Weights of a small GPT-style language model, trained from scratch on English Wikipedia.
Training: a variant of Adam for these matrices, 1315M tokens.
MLP neurons of a small language model. Each row is named by its layer, matrix (down: output weights) and neuron, and shows model dimensions 213-404. Each number is 500 + 50 x the weight over its row's rms, rounded and kept within 0 to 999. Numbers have three digits each. A neuron's up and down rows have the sign that makes its largest values positive.
A block is one neuron, or neurons of one layer that tend to fire together. After each block is what it responds to, as a language model described it from the Wikipedia text at the highest values.

L4.down149:483557485470534524428552520422556414581502567426449509444399499492431478460454458513403485526481469542600508523511543465490444462460480579449518481470480493577540511505415479482423555517384603470507440481492527428607514529501524411474553545485530539509460475510477559406528497524525533520453533539523508566441495517573496463536558519487464537454515470510512527453312573631434503431503501403455498541582516430440490500529510470551447502391504503590443499514508608505507485440497499466486465466501475532383426429458509434544576492546509506652539456531458538503550517471517511426
L4.down195:434501505501510484579472482528593544543419504455491476471547439496468512549517434472555514479557416528522519493387496516479654465501488578458481493490549513474379437577553511551533468476473392487481554532492445440458498492505489483533587321473412527642463578508514510493461501440540550530493470487522384527547534462536491524502533525483523479468604511579459622528461480544508489510514519423510480456506514445404585465455556514507404435465449411525524500568544496552568519458434436501461502480460582462467398483566469479489463542493515518546454511402536405457486611477492567422
L4.down889:516444435510469490515587467539486440565491584461496479471542449510661512545457511509497491451573512484484418514521554496415544475443520428446559482564479559542470533482458495476454483431442372468383537478474525506414556572506480496556471480496487497569563507478417510553460557567502498558461481431521430517537491492442549545586591518410518554439488483583592537485495503449572497576550433498572549507499515462502521514605491448575479435525568464494528451514455479603505455470587516490469523476452499499518512609507414521412478495521516491480519547523462601593521610429570461453
L4.down1809:478436482505504506469496508516501508542417452530422472536462501536454563502479551452477452456503503430409544431556573486496522579485410503459468562463469458503456465565539581474534578456538497524368622500599435512489592512530478501481535445585541473518517493497503545504504533557494544489425390486501494512473531472493515498472551519471564556517504505473397582467382509502511496486434528537545544505498484492487574542555484529518481473480494446448505543572517493489487505537501517504592481500514520557496415475480490514525463529455568574392515504521458542482446603358517473437
Responds to: Main predicate verbs. Main verb or predicate word right after its subject, often the final suffix piece of a split word, as in broke, exceeded, disapp-ears, soft-ened; weaker on name pieces and "of".

L4.down333:496541457486520500614439513501483548452637513467514479506440440518547464488432434524592569533532452567445556460413465515610543534485473375489498521553486509495543540502432512515496498529484525529480608486473509508553450561451548484508477481467531505478473449500514486501606495560534473475460563473395563482496523503458473483433513554426615560504516530487520431495667504521605437456541545546446543509495461407492546505605416487543554466457503453457465441459507509555447492442525429611477471515641542469445601472454495533611548500405567491471512488496541482461496507491581479534
L4.down1101:373509503514480626446541518586485462482546530508476502467497453540618531422506433516466540539490506570444488485609534469476475482517569493476555509454457414501571491552548446497455468546439468499487419523467463347417523456407470555539500506478498509530579483450498473416523511454437565480470498463574525462519490501453628437513558413503532480475496546510511493479627467546470496512460540451512418520433411487478555488459482469477556516551516465522434434447490561490499502592513597441522511499459462484433421492518512529401453475446423372458388563512590559560520480436481563466
L4.down1466:563508517508547518443509499491498543481412400496439540524579486525455487487546471417444528527491619455478476473457524601497451516492467544443436549389503504481601520469577405562547494506536460524444476507517436505492481487471458594513501534471514442482514535520464478469537461474549457412464506461372542453472492608528476515608532512461508525514492527534615482494630464501427490500528444539424499459554408496584504532468535522511557486452477455429535414513534488446476532484462526474438518514470535520514448526459481510529395435481548564489503499446553598454606540511578566543
L4.down1527:481457542404569510517555519477534490513482493550475603478543440528432519572537507379517450512500467514558488567435454503447535506457356545479544539485505521523502591530493537546612486529500525438528419547484520501401502512489442556547516486463489527447466531522418501532481568559571511491538472520480571608518502543480458414598462529500553505470510564490637405593679472515507509473428542466503478461522538533465485550515466553588452532543553468483523534430489585518484475420567545429527453432526531465545562507515492481505464477538502401454480549490579508586600528460460506468
Responds to: Foreign-name word fragments. Middle or starting pieces of non-English, mostly Polish and Central European, surnames and place names in lists and tables, e.g. Wałbrzy-ch, Wil-kos, Bart-ó-k; also scattered digits and symbols inside measurements and scores.

L3.down715:447455410514481459493526485512592469585512523532418528435474416451422470486459480460511533522523396586514540516451504543459459389511471350469464446422519623528503481537425487450462567500488507518415458528555535520506489618457498472498502502473492398494434481384485462428575443497421445561515516447546482500477492545345525572479425401630477508557454453569534583372495487430498583412431469503437543389518453434523549437433563509406546480433518435429535454515455512546468566482344491510528501493532566491476559429512436465458501468468520494531492418439512472440546495503468514434
L3.down792:454536518421545460519480501436535446392482462419589520499459529424507484415494488503462499598522477584449532466552534502476458464536517487505471507637513535519634496496469534478516484527454548437506525510515517483469532509488511486478521515414470447441522547563484539475442488507518489566531471496484437554403484517455439484536427522591474458649559484511445495484548589461415499530525497546517480506552413462420538517462510540474567469469499444537486490481579572463566502579486544456548490526504546581448437503489464565544481533553504484442501403536498457532443457423644424468
L3.down835:468514540607514464457504516538466459388514473562517506460433540488461523545536460515491479453515582519559515562463512484484510475508545562654500522437502475592575423442491509570470500492587584533587494534532483581544496507548390479472546530514458467540420513510436405504509456341563506565460478544464415480530458507493535555498494531504532477459522538455473590477334530465493552493455471509415516544438412465480540517531551521448526452491561494516549540487618516499517444567589473482543587428482535524450517388547472516481507430631539426477434452468497434449433451595513446510
L3.down1390:513515509460454564508459438525431499560513610515541518481619519472466612570454591478498503547517400484471529507519498570437520504456552477458453513478481544531427392474487553507513517482409586444470540439524452452511503381368461432428597484529468529514418493507584408435417463443457438473488442536462550549548432389377579488465550564496560554507532488445506489534556529532481534519557486370420585482415615530426503435519500505450495446516497544408422583424496475494556432494476507474523567466420543518433521458541496427438437561451494464521509506478548505514501429517466500524
L3.down1448:460475587400495560487580527478507535517521519481442491506547533480483535465478499466424528486498560540462476470517433521375531502515363386507435442481459462456494422505501428581487506544487500570553497463526575511457549508482438455489555601546530591429518482502601540488479491540508457463466504545506463457463491550522527479485496541366579507489541502568513471531493462481394510458425552486540465526554522577465478545494500414511534532427462427472505473569525521517461470551518652503460482503496439469490491485500539540424605512446570548413486525546549457479511509389376451525
L3.down1524:592475436449463429443519562654492476474463526558479391449465562492549476494476505368401441473403516427524412505425466566534452466555461440607450488521546483520525532532402439541538490535492499500522515508526582544494528552481460541544405542496532425529521565481589407467526492386574498463513476524517413497596462494487488536513632527546561530496538563494457439508531521467463502534499446508610551497508454452526499554492389616531523601485400509483579465505471558632501523443526478467454431552478436568516512453524554472525483448467507525526484550440557537578497593631506459486
L3.down1556:491532411466542517388517558496468530405504508572543490486534517493613483370523487541505386545556580482611518576507485481406575472461563457433468462521440447623525511530567542407498476471522561456510443545530520530490468577443486530547408490458519554475428455456602451477567481571543482572462422476419580501478539459461529459507585574826464527512468549535446524489559547500575459565499551518500526462516539485559508578454531499472543540442405527483542480472568499486478490501548630484523482496460513517397459505512523551565549435535556411468546490570579426509495516441493515496
L3.down1660:512521505540513536572482586468482507472513514506487634486573503485522550497464437547522511537577475384480514489442488563452500511525593507496499512465492511569462439464523427521402568492455528484535461494392534517557518466573481562491567463409450483580369544499518492535538401547529436480473528491504460492455401512554485557549477569591495593486524547465430589440662486427502480483445457493486479540516524439500434528416483539577460545585462466582558570493535459473414439495518513419529595469428471488436574431511593474534456480446453506520564462533488426585477480504568567498
Responds to: Mid-word pieces and table cells. Non-initial word pieces inside names and foreign or technical words (Z-ver-ev, d-op-amine, Bal-ear-ic), plus cell entries in Wikipedia tables (details, PCT, Purple).

L6.down484:512465500489490485454505464540361483476416495468471550483484426468403478517488491476519551577461488477529445541504554534604572400424491573455463503474491486538537491526547492527492482485588444536540536533415524471393466538500430439499504504500532511462508515505422505519483545489505515485554463354479559525460523427499380450473467516532524588502461607529461497581586536501562504514446544533545465524474500473505604392520502534512519465459577508446540553487507506403460502534507447430531560505459453554534472489500455571413386582481510562561512385519572520449454518503521475540
L6.down1587:381571441417494534479472504506526441505508462532486533447499463582487518471445497479450515486542447452500421447457515541505623507535575524557637559427489457552477514439542418447442458510511474470427499548466539497488497562554467482462493488509455542573575542386464516494422537523467535502378484443583529597549534555559426426489532484405533439431508398336516532437470514486507486485464438523502503452528533512416527447568527436557532487419514505428488509457468456514569517454437477530459512502507486498497500492565532556420459473481520516427460537493458547549524494449541463501
Responds to: Mid-word name fragments. Short middle pieces of rare or foreign proper names and words, like od in Zodiac, id in Weidling, eck in Steck; also scattered function words and line breaks.

L4.down843:593505487461519482442515445450402591478598463468503460532596488555432505526430578365485434492428477472481459627501412515516452580508500436464514503491525579595476441453496472468439450467424516461448560482493558396562497537498565551494472534463569529553520479450563488535451562485530529510492500452401516495527496497499543578524500562402518475439534472494547455496620544516511551483455634436497518428406537528532457568559537563499555485463509473550468505428488505477494507507395455496479489593467458498544452569450492532532443547497467431558500472485503506492461547507479447432
L4.down1390:548469537360527537491514449574454498476501541554508479537467536549446468457488459528546555454440488473554410442567535493561518491559466513452582491472477465518613525479592508466497516490523523488397527452565404464539582528504438550505477612556542516486498486537568474552466413481469469467536445469533390434579481421436542555580486571582494490500561505506540514480669435498482448522475489578478490416491544515479391579502490555514544591526470459456568512577536435433505437551407646559576433484505470600464507389561386515531522549354449480533429505479431457599465495504428444465
L4.down1845:427521561453500473511452424533580527427532472479489500522544552449432460451465418392543484589559657433485536497503539417472538532469536503516453474491510486515406476480493522471407556545461529515480508503478432499563646524467523521435496502372526426471572463484511501481431513603548517517555524598467450542510374515464518574542577464683520575426443466451611467424611460505451543519514490510504571459596495598526541476547481590427538430513563492536493561500428443488424432478626474545445515515453465500542579476604489591512495434536551547494512538504392475497538494512463500509
L4.down1926:505634482489411448534461496513468455530571519476475540539494409420543566461445494472581517592498580498472524469428502514498608381490541413476546532536552410507473543484476575415454553453505468491561513510504494484560486486457493552512448511473532515469515487514472505583498445519497530433484477583537503447596445449461494488498540457491527483498515488531555428456625530473555441446557473514520574478623503574528576536490483568499554485501522525564547471398416511529536470462603586505500456468418408521487559481588506521511614505504474512459483538474469511513529502475482569525
Responds to: Club name endings. Final word of sports club and organization names, such as Stoke City, Colchester United and V2 Records, especially in football career tables; also group nouns like people, fans and schools.

L3.down121:466501472508457558513505502505472542507531558534488411537484538482422416448627492442560473486541404518390540491561441526465414525486566413502505472475425434491581463458482520511484578499510386537503447458562484487526543524449498418532474459448533564446549572600497517527428469573511499433542486535570552558506494413521449479554627453520458569582587386492511476511581540519553547446524492531486569531463559532459529459542500520523481505533494403465488490612527535394552473507377502553476544488571515562438505531533498419413519537535458407524441461540450536514575514533374473531
L3.down150:491535550471513478493545532509506464440518519482543480505541495494544582541501525450465504495443480554504448494552591553521488444653552514499453474474502512589432511492457480485495589512475493485538565519535464483528543556475541553519411514522536464536461537564515519528432426434526508505465550547486507428501421458503468585526577581651458537526549468477553448460731419431443510430575474542486584505468457503486477511556513487497439588500501419487513515469521480424445456502421504504499498525449500543507518467535508514533537491615470458464483569346506490548468557557499542540
L3.down225:554457440495395534450450451501570431457543540395542601476582532521448499574480574478555485423419469529495473446580453501568475521517494536473442519599458535487458446529501374506494530584531415462537490590470516419487530505471523574531546535513413458458527473429528474448514549539480588494569529486499551426531509522552422528481474554552487503474549519530521507577556320520575473481482551521538558451490414613523440461479512487509496515462460520491563443440504486483494454511547511464486487556505454548449459495461530538532519556509432516443522464406544498455427603497581474447
L3.down344:500465494451537484456549485552546436499482453488524553572389495477454448541499437467524462499495321425537527585546535447479557452540522405462445574476481591533596510437546507643508497556475454474471490470482457490375547612573554561471562507563512418456482470607608489450484468437521547511573548429399375492521501588477566446593480568561518605445527540481511581507497512512523467534518585544438507498525519470492531547495672488626447480463535489496538548504458523532481485477396521449507513376529553500534522452439433566444514493439484519540484460586583456509421491473388511482
L3.down412:501480492448434517481684546483471504367452512507475516577512529519498556575548553567521423514536511472556451474494536504404446458494513547499533424506419531473518419525456481436538541506430493473494349479543490541488586527457553447470409520593482524522526508552405538490480487578538487426545453470455456449510480458539464466535474483565490545522615461543516505542460458460562508527529527594525528556579445633473500426519557464475485482470550555455514451480538565459446472518523556576426575474495493424479482548553537495479491465491519490420559449543485490537572514556473569469
L3.down572:558465522462520564558469442560464431499539530493492482530494453442518507501519451520435554495438487504444505469547549426388508581568493550512508524411462508514600419505493451489519505454399491515481501525527509488503554514523475614486533564411443510514534583562480492538541489518464559544459496404501458388487436446417425533483538502467476474433528417578388498509554466528561559540455540509524455504528413446421499500520496421510431504512453448529476505439573558486438555506466487463518487548500448514507437458590496518527535449575492442495425500452495561465433455557410532517
L3.down1330:417490486531506440483455457506459507535553429516389564524618486520431466432466484543511494580603510461534480478511526533565416474508548522594475531525525492464453467496472574467504493505429584498536522470518489419466545494448518501505490521452466329550476396590488529506519515473616466466520513436465485380496421477498405559522483533670435505459559527527503422477722429495519397504477441466514512499511533518492417520419519443428471528471553513583534500587547515495480437564430498534490542468483471551450497594540612502629459488571481474515503449475433487583559530485512504439
L3.down1745:414496464554490482443534464457478455511450474424474550555427409616582501437560554485577503458440516521518478476611513484479511502550447577526464487516514518534497473504528517442528573533423479533466473425406475416577573559552452502553555568448524620404480577465485465492404494514475467479487521548514317332548469432516519448542584515525509515387503452420467527503441513525567503470457493483503437477425464519459531442369546507491527512506559514527604542533467503474522450436439447466520506481514571508491496500462464503601464460544422446486478502468517506483518463541460454497
Responds to: Political entity name words. Head nouns and parts of names for states and institutions, such as Republic in Syrian Republic, State in Penn State, University, United, country.

L6.down1059:544466483555500452512502516563552539528477522545471420527491492410509436523501494465455472504602416442570399519537448519439512475459443427424481530472520409422513524539494500499577523482545480508478504563516567465487520568527524447515538523604498499465440540519438432452489495459517513484519444548429496564521626453491529499515458454503479476573461561539539499497660472533486510470449504517470369613512518379553441505458479480535462482554508488406574451611519520444462490557574611564561516578532480473533457481503554393446570496542481490563524469528470533572499533483435480465
L6.down1660:526477478474450472512513426516474494433529466506508533556449450651466490496494431536591472483473444505390397458523470508508493487405515499513579516479499524478564519518564449589591432475498528468595495568476497518457513532555443501447423425502487459539477532489521430460591470540553443531565518500383539534445540502483636412493476529379485471569494529521450491546465429502420510441574519464496376549564371547482548448503442537514513447551458469602530493566557494413486433506477454522509555485527481530556485434551476465474465425519487428551494389499524539577527527505527521444
Responds to: Foreign proper-noun fragments. Mid-word pieces inside foreign, mostly Polish or Central European, names such as Wałbr-zy-ch, Gr-zy-bowski, Br-ö-mserburg, with weaker scattered hits on wiki headings and spec-list tokens.

L3.down143:531493494540558453517494525473496517464594532549461457484383424513538568533552461534538460459406590537557472481479549518398614507585434447384545507546481474545465463555470518562426530478516512536470511427550520489415482443493487473616589562470507521413501463540442448470587495512484550453548465432501571477459505532446496543504525421493425466415536534431529471505436540510486505480497481435456475516530550536479493431418458525472470498476412562471424491572572395481505494535473505560524448538529478532517362645527435389599488445398488476528576517433418486478525535527471572437
L3.down394:557419458490494585613524442430496506530438571474514486497513617560505497527526542542496482575489637501430538460583490434495385627517477450461409507484435548618412501477533508497443524489466495503496467531460467501594536528492569452525469590500555546451536508456516504460581489520560449499420495520534546550574499504520623484461451491540513671494473514498474541488623528480502509530579452444513454424412405524491476554474489534471483527478551487522446442441410443501424472531454488543418457482573414521457531384436467374524520456478523504496540518478535416449572525394569473450
L3.down403:536573603613479508583429551426545513544551417539550482529415465486496511463560563436486514518473627512446492478449563352464525474547441519503527550458554480600515582466480520514503445530528424487531491508510506516509533452487506526462501470495505442474612446531494502456458478524471496479509532487560552455524479560493518548518564501545495440513479401496513544437454455481539580515492514488635519420588448498477495480522568564482477481488528534591577467495467458492501478474598460543447528479537522541474485612510564484574560459473612539578446568546507406490505598497544504451
L3.down503:444564480541433411522555523458543500571568555479535429471518495466501508483588450506544462600537554521405482436423525441509459491490518506444524484505498594562403550587507528460460578481533527502493543496490508483564600532553497491523576391478514539535488469486496503413514534461607492551503575565544474465500529471542584498586562564471499467545602492537531616432343543482485548456487476552513443528448535489464423509520457491535427488481496476529575458521514432608548506549517464506409511546539509552475397540470479480556453527450571532531542507428571519465516578489555502501
L3.down653:449587574478402553481527540554520566482457472529454442525468440574500418529395470565542436532557584581471521426433539504477452465549512504503487455529483583538518516704539446455448572529353443480494553543474416384503510479549461513381436511475468475535520577426480536493441558483559496511496454473539518437481500524522573550511409502593440462513572503477510517525559507561475502520460468503513526537508480555541517504528515453500504575492442483551419496451478533494423461535478532514546500437427457509517426512525432458464540565406494582522496483482494530573579530431472488523
L3.down689:423433580556477586482523478609561508547511464508528481494504599463529506514505516612498533552439498519509429489487558489508543493469454470518499499478498456516575490522559533573444492461435569525551424490463506544455471469567525521483439528439447501426512504518404528452487400493476446623396488574484529537484525440517538512567561423541485579482566487554447534420341457557461451514477500564460505529513461452528446527502515420540466441546464554515567506531537491548474541501470517393540577558495501429575436522525426601511367518508500523594405528507487621544443479555504499514
L3.down960:488454536575502495486564488542392554480583485469489540445464511456564551530597511477501516437514500482495472531508566591514500493565516576600465450466556502533409480416482558673448493580573507536526523449548480352480480465568547491538521528544544501546536457478541570511533512460513518560471537528511487443464570462535492372437527489406520409532482495470495490421430556459489518427494480467526557542407596566528479497451481521580528464409434493556554555544485515535472564452589530507496514474487500478502525497467522442519491598516476568488547477484496597484419526469450531547
L3.down1457:502484476575516460522528547511503485489555465544529465477424461600485507491630517525529486474499541554483495384460544448481434427526516427496526479483471479558498535576444438554432535527441478556510523499453514563495487485492545439538487537436528503502553486510503472657497398450478509552520520485580587434513529554473511603501436576528482409497528509538373461492293473528617511472590471564476454500534488533405505487481498465544508524490456600496449450507577562558494456469542464534543487481551407545492466505491501550539483437549465563635563561541511517555449521520455540434
Responds to: Word-completing suffixes. Final suffix pieces that complete a word split across tokens, such as -eling in remodeling, -s in woodwinds, -ed in repulsed, -ment in repayment.

L3.down226:508440541498451535493499627415484457553390556476494522460455415501612420507506470522584542509509470508495501501531484561581568493496469524477500413511464392512545442514477586523570472529554481414450458534545526457554504534496466483488466461520595547559595519545406455471452404496452471547524509450436551455473598525542517507518539529347513560398489515477415442519592473441508540494494568516500575459519480496482557547545414507545485504459550540524496537510499471526477424494567554404520479485540455498525538449497492546499374461479477426468470498499537514527513505517468445515
L3.down274:510500568595522542463509585489372471551544518525493498393459440503498463458534464525509522514482682496480486439557493579544387531426450590461516524458576494514548484556495501491526535519465423568508362435475514498560486557456488400449583522438518423560520516445556593430489456496502426494478487524493511459498603473493497495500507501474538459467502498582486469469273442465468532470522503431499507562449560462483529480463506460517521531426509454624489443592471513551550590532403443451528563544464557518437437474488515539423448551439528477518459495439501522521470515455592522554
L3.down571:388536472459457548580511482519482534529516612479471444506532533559549492558574462464518647456483349532480508530454454553544482503463472484479496510597557448403469519551515520452603524464533484483482475585435524489462474571460513524456432485418551538505516567454565569506519485478478487496529439516598551422466509550530514508542489537408559423542473423421505591493443518510396450552414560526429496446461425509443458436509509539510440506590456495348463506533542521520496531628496478462467481457486514486429522487514499491453483550439484590508502501523427536546537520513519506456
L3.down879:505558470512461489464544516542600581558526473544555533532546524483680561459555434543523581446496461571486539409432481538528566522490525520540462528505510608467528458535539581508457556456409457463615524459509472495561486492550460396472525471537530569573510515505519526582544475530404511498487468486527478450500545545518554473542470437453480417551537494499416516458631431446501456531555576484555470494502544473452528510565573486485471331550552436462507416548553500512526446503538475518512566533513467549524523478464515535530536579497410570471477437478476469448423527522523401549
L3.down995:439515494481531433411498526528437461484565505478475602469641561575433554540605500448546523508453522431537493483564523455566598550448478429561475496468491440459541440555482495356498527469523505445447456563441494564508558539528426600428572513464507448527438547433483446436508551522601457520405487485488538596464507479474378394495442539467501541529526467507612426521579492497508449528490539373489466471555464485596544497502468487490430596507595485438444436525463485549525633514482486475583464517416528604509399552526556415443533544541513498394545561523549531547498507451377501519
L3.down1086:442518509505513560555517549551563499514492534591528548555463441532561530580545443457556453436557521519483426460417506443473481467501443571541440484515504551434510505516523564535529557430384529583554468495556437526584474458509526542444521406516445416529628528473613430493533407445506467491580481495544446539509432508489569541425450530508591537417536495370456593460458452461472512403443527468537405456546526472466447598578560526510382491494555502584529504455465499561568505493492515433492517494473467569534475581511516464589461387459453540478515527480475486552563480492441575535
L3.down1389:517566367419462531498409338532520507484549483458453430385465545495466383499422520450528488448441433438562402527617581468506471520514505474471516452538489563561473480460465545541417585541473410483581501481421524438495483433451433558418463469524386530455461502482567478471487546519514451429540459533500523525523490473514453521465527534516547545545514437551570555538484456433523447514520541523440525521482572395551528451389442485560537508584451464461472526491559474421478520485565500381497530420485492433509559518488565538534511418473490443464496514447513508500495450544449597553
L3.down2006:541584455458518490497408481529512522524503441517473478489418508437518487430454453490478541529528495509525498440485487505531591394494515532371497501492515472473519507590540589495454442495569549499588496549507561440451598486492409433517526544416561552460492474443507464534528482434537463560494545456530484493537501488367491495570500456603511459500413391508558471547465621470459471566416484507520502536519546559514447466490472514452497530603426487539521560531484560432500519508491574523448458518569433539494507531500529516470593549518478504555514462459576531528470463518503490583
Responds to: Foreign proper-name fragments. Early or middle subword pieces inside non-English proper names of people and places, e.g. Tar(ragona), Kł(od)zko, Pud(zianowski), Par(edes).

L6.down677:491513464577467548399498509470468523537477650515532525499454411493471480553583494480529527496540649529484594386539495499475501494476494519488490474458587455525520532452491501585442426512556512516503542430553471509479480472550551581480585495463459415498498569524498422578495459467507485573540503464428523443468485560542495516468542453501418473443473451565514498500222468539427521492551533527419484389488479463536558474531523566427542517479481475443448454504484470542555482483598563523555413478592539472454475478569562485488507482497449423596668482461488521474505499519606441467
L6.down1481:562549484500393501602576551510519512494417461460389391485418518427598596537545409560504510429519554566470494505555448499519419505456572500445487489481472532500535521446516598506576511546522578565486503511560526548447404578469555455589567429525454417594565425487451566523500549455425454523463550487517483404474432521488439468477583457459525484455486472472471541483424493491531565511432491530486517519599468501484422538495470522508492531533502557497630586580547568485556483491507617414555500459543524473595438510520527638549481441508508487491464484504539489542472553384554430493
Responds to: Verb inflection endings. Final inflectional suffix of a verb split into word pieces, usually before its object, such as accompan-ies, fix-es, surf-ed, trial-ing.

L4.down581:519498439442519547544470504562552553539536542568513587551578498551618544455514531484544495401501411536505527493442502489569452520511493535541490603478549534539513409579471577489481490499416512453500513463414584484475517548435466450597552495529485549464368412496480504482453463488437466566468451467488471453487531559457396365574555455509478607463498466489527471497460449473576458444421447547573518536433457407634484479457513502505504463470501466513500553546441489516585456445514399449451548449462508482532492499506445492559456572371507472547532484559407513552476485451425457549
L4.down997:505460558475508494514496488493460516450453499575519625476428436445494522432637488499551562503570454496417473592597478509391526538482528569443484497533492451553621457503531385570572554520509496540389602414562506444524497528477549501459511548498510474567594492581461553510473408519506422452442465531463481475557476461494557521477518442464529476487414489524414515475677485456543569464484456532505539453534481467472440523533530580496567573503553516512466552458530501472468510441514464510420560557458514506476579515486520521506468513518438556501419463476506569472386558444578538560
L4.down1436:475458535509557549625515483545542515516385472415512502472513516549561449498518513464464479548564563521462455556469473503591517523519490526475521535431418461537503417528521451436542438548549484454348510530467424467562397556532576467506533522489515587556557442546510573493512540471483467542518616551566504517489459534588507473507574493381463534479440412529478563432584540492544515494560474514510540450395526553585548530482550523471574545558452425545571530497520427416541530583525522509453450407528470477543454492517381493531542582577559499396483616426467515433414540522550486507
L4.down1649:572561545515518624493492409413399569515617530497566354541573487582475517536476531546506537453460445532483507585453397502541572475408491467532498490466528417473525442425412438469483457504403387534481430546623482418503433560507537459482526493489451542428626484505515477540478466557569500484593542519490431482462515477578495427450535497432378481585433441422439589427488478459469471385526497479463564489521466531529410452453473541525537513516467497439506535479499557480502542499475497582510486508530487513513442390523512432561468573523523495494518414505507481493476442482525460513
Responds to: Mid-word in proper names. Inner subword pieces of foreign or uncommon proper names in lists, tables and infoboxes, such as Ou-att-ara, Rish-ik-esh, Tar-ragona; weaker on dashes in scores.